config.toml
hidden_size = 256
init_std_qkv = 0.0312
init_std_up = 0.0312
MLP neurons of a small language model. Each row is named by its layer, matrix (up: input weights) and neuron, and shows model dimensions 16-207. Each number is 500 + 40 x the weight over its row's rms, rounded and kept within 0 to 999. Numbers have three digits each.
After each neuron's rows, "fires after" lists the tokens most often just before its 100 highest values on Wikipedia text that the model never trained on; "fires on" lists the tokens most often at its 100 highest values on Wikipedia text that the model never trained on.

L7.up725:513541474481493514455515530486449433471462504404496516456538564470485454479545491535495563527449498503440532515529536510510558519502550517535514425446450487470531531557592444523526493514524482510492442615403540501574486588559494415494506467536507509482479521489516493415446522517475493555499564512443519507485489457458521515495486470507494578532436485523504493581544533516490457465514518502451570520504590524526492483494464618466511494474427489466513531557524502511497464513547468485506524476542471410497517591461522472435539458482537476488505439529460465507504498500502484486
fires after: "\n", "\n\n", ". "
fires on: "| ", "ip", "\""

L6.up844:529556494398540527512460453523481463547451458468534547510470464504479533422555436415591412559458480519433427573488489565490424497524499452474439573469475509515482521494458566461522580470500467483537449543505482553501468504440498478573561509515534546503598453547508477443552523485499508459558469478495544485541570470523464506458507492461502561489473551472579539497536492514524417537436476473477562502516448408472465542503514457512490523563484553508466524512456531471556547459533505553479518599488467507513483458466497468480535534450528492542470478494546541521476558547515520472
fires after: "G", "O", "K", "on", "A"
fires on: "st", "l", "un", "ak", "al", "ut"

L9.up647:480442455499501498533508492421451547539511426460574533442447501416456471514542558523475489472497499499494542591532572506519492521519538538476465534534467475563485541503521562471563524497536487489601535532497545502501519462410468478478514555534491482507453469496616504523538555528565442460465483439493522498489483512530506517469427563536429518469523512443463496440525559454495534534411497428468476541531568474516480518419483500450605494535456494494485407511508456498473472581510532490550522535495486573515453459505535512502531534422524489540474450552479534466537426524473500495
fires after: "O", "U", "A", "ü", "G"
fires on: "l", "r", "ur", "b", "t"

L4.up625:504516497523574538507486532445484462523432459531470587450439590389513481453447486469493519496477459452480434472451561485470534529516477579562552466509534539579442552568524502515557465417504447438546556565433442476549480520557470591434541484532528463473471535471537474458522514454483531529513456560502480600452507513484458488494540445465536449502535506556556523476465478508569465527512528528506552575592493483525475429442478504521517525538550552469581508477440466498492524477448494523441529486462499582479514481536528473481490516445466493520480490566530493453564505495511486499
fires after: "in ", "the ", "from ", "to "
fires on: "199", "–", "198", "197", "190"

L6.up401:531497493514547545502511552513505469496453479521512475500515522480524468470433461536463516518508397491462599566499602559458496533490494450488526516541504537542587490517478496579548467508449523424465498525501445505503510457541527505490484530540498544501519539488591524461527520526500447402509485525435578573424533544448533492511471535503469462544509530517477500500413444561519488532431473482483485539525464471525483472431443461464502446556553452514536533463464470569518484471463500481460513487482496464501516426506571474496532549459489492520549418485484494496531553452558423473
fires after: "in ", "to ", ", ", "April "
fires on: "201", "199", "198", "197", "200"

L6.up389:510499506492520468470497479501511491586494511499464492496495488564509550507462461433443479477421503531536494524513521511495534533434508430422517491413470532513441593485504482526507541468501478564514491547490508516565492477538495551473461511563513562503504445449497507493530492534517470460498500489488559404486463505572507476471539378491490490547559511501501512522462457509541543526453530482483492552548468452644486482511512515466473478586528582483523481501478522500542573526424511462430574523545547464526476514476516481457513513506494546495500481483405525462547499550525461492
fires after: "St", "st", "y", "Sain"
fires on: ". ", "dr", "op ", "eph", "out "

L4.up55:506486486469486441511482456491483464478489557452494519511527529451512567515532548504453524482483448493520538536497514473533547523427549462491566385433483473479491518378522521491606513583463526531422576519477517518508507469495492484541464507490543461404497528517533466521543477516469438411454525522483532479555450534536536469530521585514494482493498465494489500582508509431402533528523478539454519469525532551464493546461453506510489490483560586515538513477524448512585470521562450443555570454495485541430511557492477477535559447488576563536482530551525527535471505436490490525
fires after: "\n\n", "\n"
fires on: "| ", "= ", "of ", "that ", "the ", "== "

L6.up1009:534450440560455521424509558570493481536483492544574663516505473545474491519484591516518460436480482445518513601454537498491538515404517512506481466459492543526508520491550438442481531595530524471525527526452533511521453439555480545478548489548529384469465516553509436498484475466530527498546511541431492493600450414492480487533589530496512474479477444517592509528540496500488383519499414488469474495518429493439489505486534496458464494548498550475454499466450515515528442497495477503547474488448469549454502464554538514543487455515508538509549491555556459519506423464479541501
fires after: "==", "==="
fires on: "\n"

L4.up334:481536441474469488537453525461482537520501471517512512464561486553491494550592459451542488425506477448442564511510548491446527517491518557496509510460489459471498504495550520551545488520540491519508464448491547437543531561494548499507540527494603451509477457513510491572527479557470472497493541536400466459474492525520458502489543488449538574596439537509460511576534524540512453444483514456514497385546499470545542466487552546524426528492441501524624492515601494523567550500469480488528469561482499430447533473489527516495478528458527472487505509463446467514481500450486563546
fires after: "\n", "\n\n", "-"
fires on: "| ", " ", "- "

L4.up0:515438493513544510470473499398446504401486495511475484488498477510580556507561519581497457494478542465546541530536452544547480478489529505494501455530457498596589448419469501454498461480499469396483516524552494498534477464484532485537511484518466526543509517375625487580412468519516441454457480526484519506525535507536495473497496461462544507452510511532414473534527487544518567485568527531500458628566579552459513509530473473569476507495496602508497455477578545539451520488506547510469471501538509479482482486471452470491503540505439487494531498520541464545544458516553524450
fires after: "| ", "- ", "km", "\n\n", "a "
fires on: "[", "Votes ", "{", "• "

L5.up343:540454451481516470521466489509487533496558520498448426541474443450487509508522440525450475508518415526449447442456471442530562505486531497481518487390514549556487556555523548480455543483457520468527465496586529514519516527493598593507504461505545567504493496481564494491490547477562536484454530539565465533510426477500566502573547478525432474446478520436510463433503468561519521533478421513500524506458526464496538479412508512521423503534538473567545478537413486491493529611412458519493494561516540522503488515435504531453455469475555553530541470456562506463476527483496493582
fires after: "D", "St", "V", "S", "F"
fires on: ". ", "-", "u", "inc", "ut", "ic"

L4.up1020:509471494532433541419535459481485595560541513491439523473464482499492494546555514531539494393511533527461501489483545468556586525494530428470527494424462496534495460491484469478483516536550485519496519560499477463511517435556471482517509471492499478504447503504526457459485450572510477460519448578555510549556486517513478486517423498484538584568517478431486487542462490554495565479462543546463474537537491525468438581572439485558524497452457549503501497474532411511489479484505543547455531523457606484517492552584464467479467452478533471517516489543523489522459445498425539441
fires after: "\n", "\n\n", "- ", "sub", ". "
fires on: "| ", "pro", "Produc", "E"

L2.up811:492423492450562515547517549517494469465494556481523429512541496554514520476514475516519545544455536443604470502553435533530461556531482517504498472497598491512528547430509505466450465494434454449438530442567501480410523514490483484550497536514442465530513587478534488470507558572542509477550513537593533431464550535471560503481511537520481599411516511494560451497489528511508506474525463447500464500500539522483500488527456462515562538443430484487549445377527532473553509528511573536482487510485545532454519526468425509510494485468506435435480491511410409518462476495451546472
fires after: "| ", "m", "\n\n"
fires on: "Votes ", "Candidate ", "unicip", "hold ", "Total ", "Council "

L11.up436:515561449481556448481491472471537484474570501424414438473520494468541616499476468540526516509456500538508471489486526526457510527488524436472494535561546515504505489510478542475513472433612480549507441515480455512507529428420495523433521505519495588441526465525494459510498505490571515410474481488498594413465550418425554475537522618464421513483501555466523568511511619457499568451579429515479526500519465478524486538533497486534419502471542532500573518460493461471498456563502446488480554467507530476475515521426489503513462461468483534473512535537442488516534498484497502555
fires after: "\n", " ", "G "
fires on: "- ", "| "

L4.up275:511459516460514499452462420504473541486586557472470477504488516477444469583482473472547470425511492522460449483476504478579529547529526535481480590523486548578480615499516530463514530488540476496530520534562500470459488487538513503472473403472515513475428445570504452499456449525516462491549471456506435531465531511500470517571563499510550494520454555508543483430485507538485454470483464526469454578456513500545470491505479526509397572521478533553504437511449459425456484528545479583524496488530541520526556442463507526480463533554540464575520466500481575557471533487469514456
fires after: "| ", "St", " ", "hold ", "the "
fires on: "| ", " ", ". ", "es "

L11.up524:462425469428434434524525442433446488474535402508433517503492492500505494497488432499539506491530517517556443533447494506473538559540513510456474507467562468458471530455506505430542474502501585510542378459512524456418502489507569559524538458492528519493519546550500504473533511489569523479505619557483441495493480546406545499524497458440590565547508501514548452513484474491483449527515521495501440461456442474494524481552513472520534487506516516574546482496518494533517528481500480477440503426490520401514484509581504510531490517526446460494559503467485505519495507517500516545
fires after: "\n", "um", ", ", "\n  ", "th"
fires on: "- ", "man ", "th", "L", "\n\n"

L2.up587:469470479546512500491546449472439539473481476511499455515531484568481518502527455495465566523498447556406482516508529493554544522468578527520471477480426500506558453557528474445510531527562487514473501516508513555494501514499442506518523528458503489493455537545507486469584498587450469528546459524533541515513525546442441509493473577478472503546459487499543441572513448588480527557501410482481480531488533452536433525443519505531411554502403621489536433610506539398511471487510504473520528476440528473546494516543484453464477520482562572462471515590523479522480509496439461520
fires after: " ", "\n", "\n\n", "Party ", "Candidate ", "Votes "
fires on: "| "

L6.up533:524479563442510465473466528559522488503553542500512439462474509504434490528534525538488539551484521453507420508485544463489457496499447535479474505493503524500430637506522519485433472559493508575548529549467498461466494543496522569456538530492424509490503508535449529390465450514525576464440514504484574521445490520451485483511461517540522461479519441459536537467477464464453441569514472416518523525506451461433462572489505524504489460416512518463537480506557504484456481583516486557507468441506525481517550555501559494425499603510368521488516427500521500552517496465494550564
fires after: "199", "the ", "Mad", "con", "201"
fires on: "6", "first ", "on", "r", "cer", "er"

L11.up1000:455440442542462464445466517425535525475558537529548477524535496479503529560564493467547557555512464508460556502581551517490526493525519527560503520480491525547487589473419455468557575487497553475462538478474497486527447460472450559506498488462458515474504524523536521547550504553523422423456548453414420541546520524580533456509533526389480530439492474519527531480532481541406529478479498506455519497496382534503535527519523462551547471544501535473420499486484535535474435539424446460517543518480487486487469540566562486533509489461466544490536497471490465499554573485487474465
fires after: "\n", "O ", "W ", " ", "MF ", "placed "
fires on: "| ", "- ", "of ", "(", ": "

L5.up295:494473499501603428526572571437527468500467542462563482551449448498489556492522627533406483490495467446485512511521524560473531502505520518442554507464468501492539512475492484483543514494504445435518500543535507460543553541519505565527486478478540538505531482515554522483524472563539446533503502473454487492481447533515553556547414438489495552491530491548598495467472466461524608518432491504522532458452538529457577444460492447563461563498541502534464465499482436470516478552500443534464463426486491419556504496524518587441473432530481526532426404507514472499481473482481495492
fires after: "D", "L", "C", "F", "V", "P"
fires on: "e", "e ", "inc", ". ", "_", "0"

L5.up302:481526463456496531489461576490518560470533485471483457499565477492504484513524502478519432476459457460514528527576484500542449478509570471486527505534522465495442394456562502492460547488451522484512481451464483519560471518555521518514590464498501427497477498467545557490473519588401495506437504508434480495542540534540466569507464578550466556528539486486544502578459485511481513535535535539500488520553496473471509479435514433456437528526521541423493452498550406455511460570470570447445490435475503511468433505469494524461545466513438565475525448520457565510457464426449549444
fires after: "\n", "\n\n", "- ", "See "
fires on: "- ", "= ", "|---|---|---|---|", "ep"

L6.up218:444531469533484496495480429538482568482560568478498544518479463543491526375486555592507507463534466491543539576549566414489466491513557527510457562463469480560535508522515465515495509477567520474488543511464420524464500497489509510507490435534448453525555551552501545444435571496489523551471516504426452479480554493492491497548401455519506513477416448510528572503505469493521540457544509441519544490503554482445448471487569553492469507481438586465497486505472518444509476549472487469471550489522509416531542591548472514420514459502456460445448459511519510507447515491516554516
fires after: "\n", ". ", "\n\n", "Votes ", "| ", "ult "
fires on: "| ", "±"

L4.up545:466427568520482478517503396443453478553411573437458420574470537511507431465523533530466485536555416496515477527536514499546512500489526471533509589601413487523451501482516442502512479484469473426507526555568451473440497455495499485537555514499481451545552477504552434471498544515512553527497477435497493486537555478585536463542481518508525539445465470462549452498531462521551597535523503518447531542488527497517539483482497537494468499560512564510512487536559505489438540496395476491396512510466524525508557497442519439488528516524522510524434497542487522515452482506551557477
fires after: "| ", "±", "% ", "_"
fires on: "% ", "\\", "/", "| ", "G", "±"

L4.up744:556506474524543512518516565418504431455496623540532541512505492486484519477458522570522483519524533488467517461478477505498572572538468469497483564557500449565427444563523556480404520504498489494474485513624500428422477486580482527512527565509489526537479566525514478513418444442464495553483493508500429507566533528491491495505523424490590513525523499459577474438499547481484496515463541496559566526459469491528522493522522487466403454482473498519392512502526513463513566498516443535515571516523460566594534431486518472498509417523549476455447489534503496525485486507477478501
fires after: "| ", "% ", "m ", ": ", "8 "
fires on: " ", "(", "6", "origin", "| ", "UTC"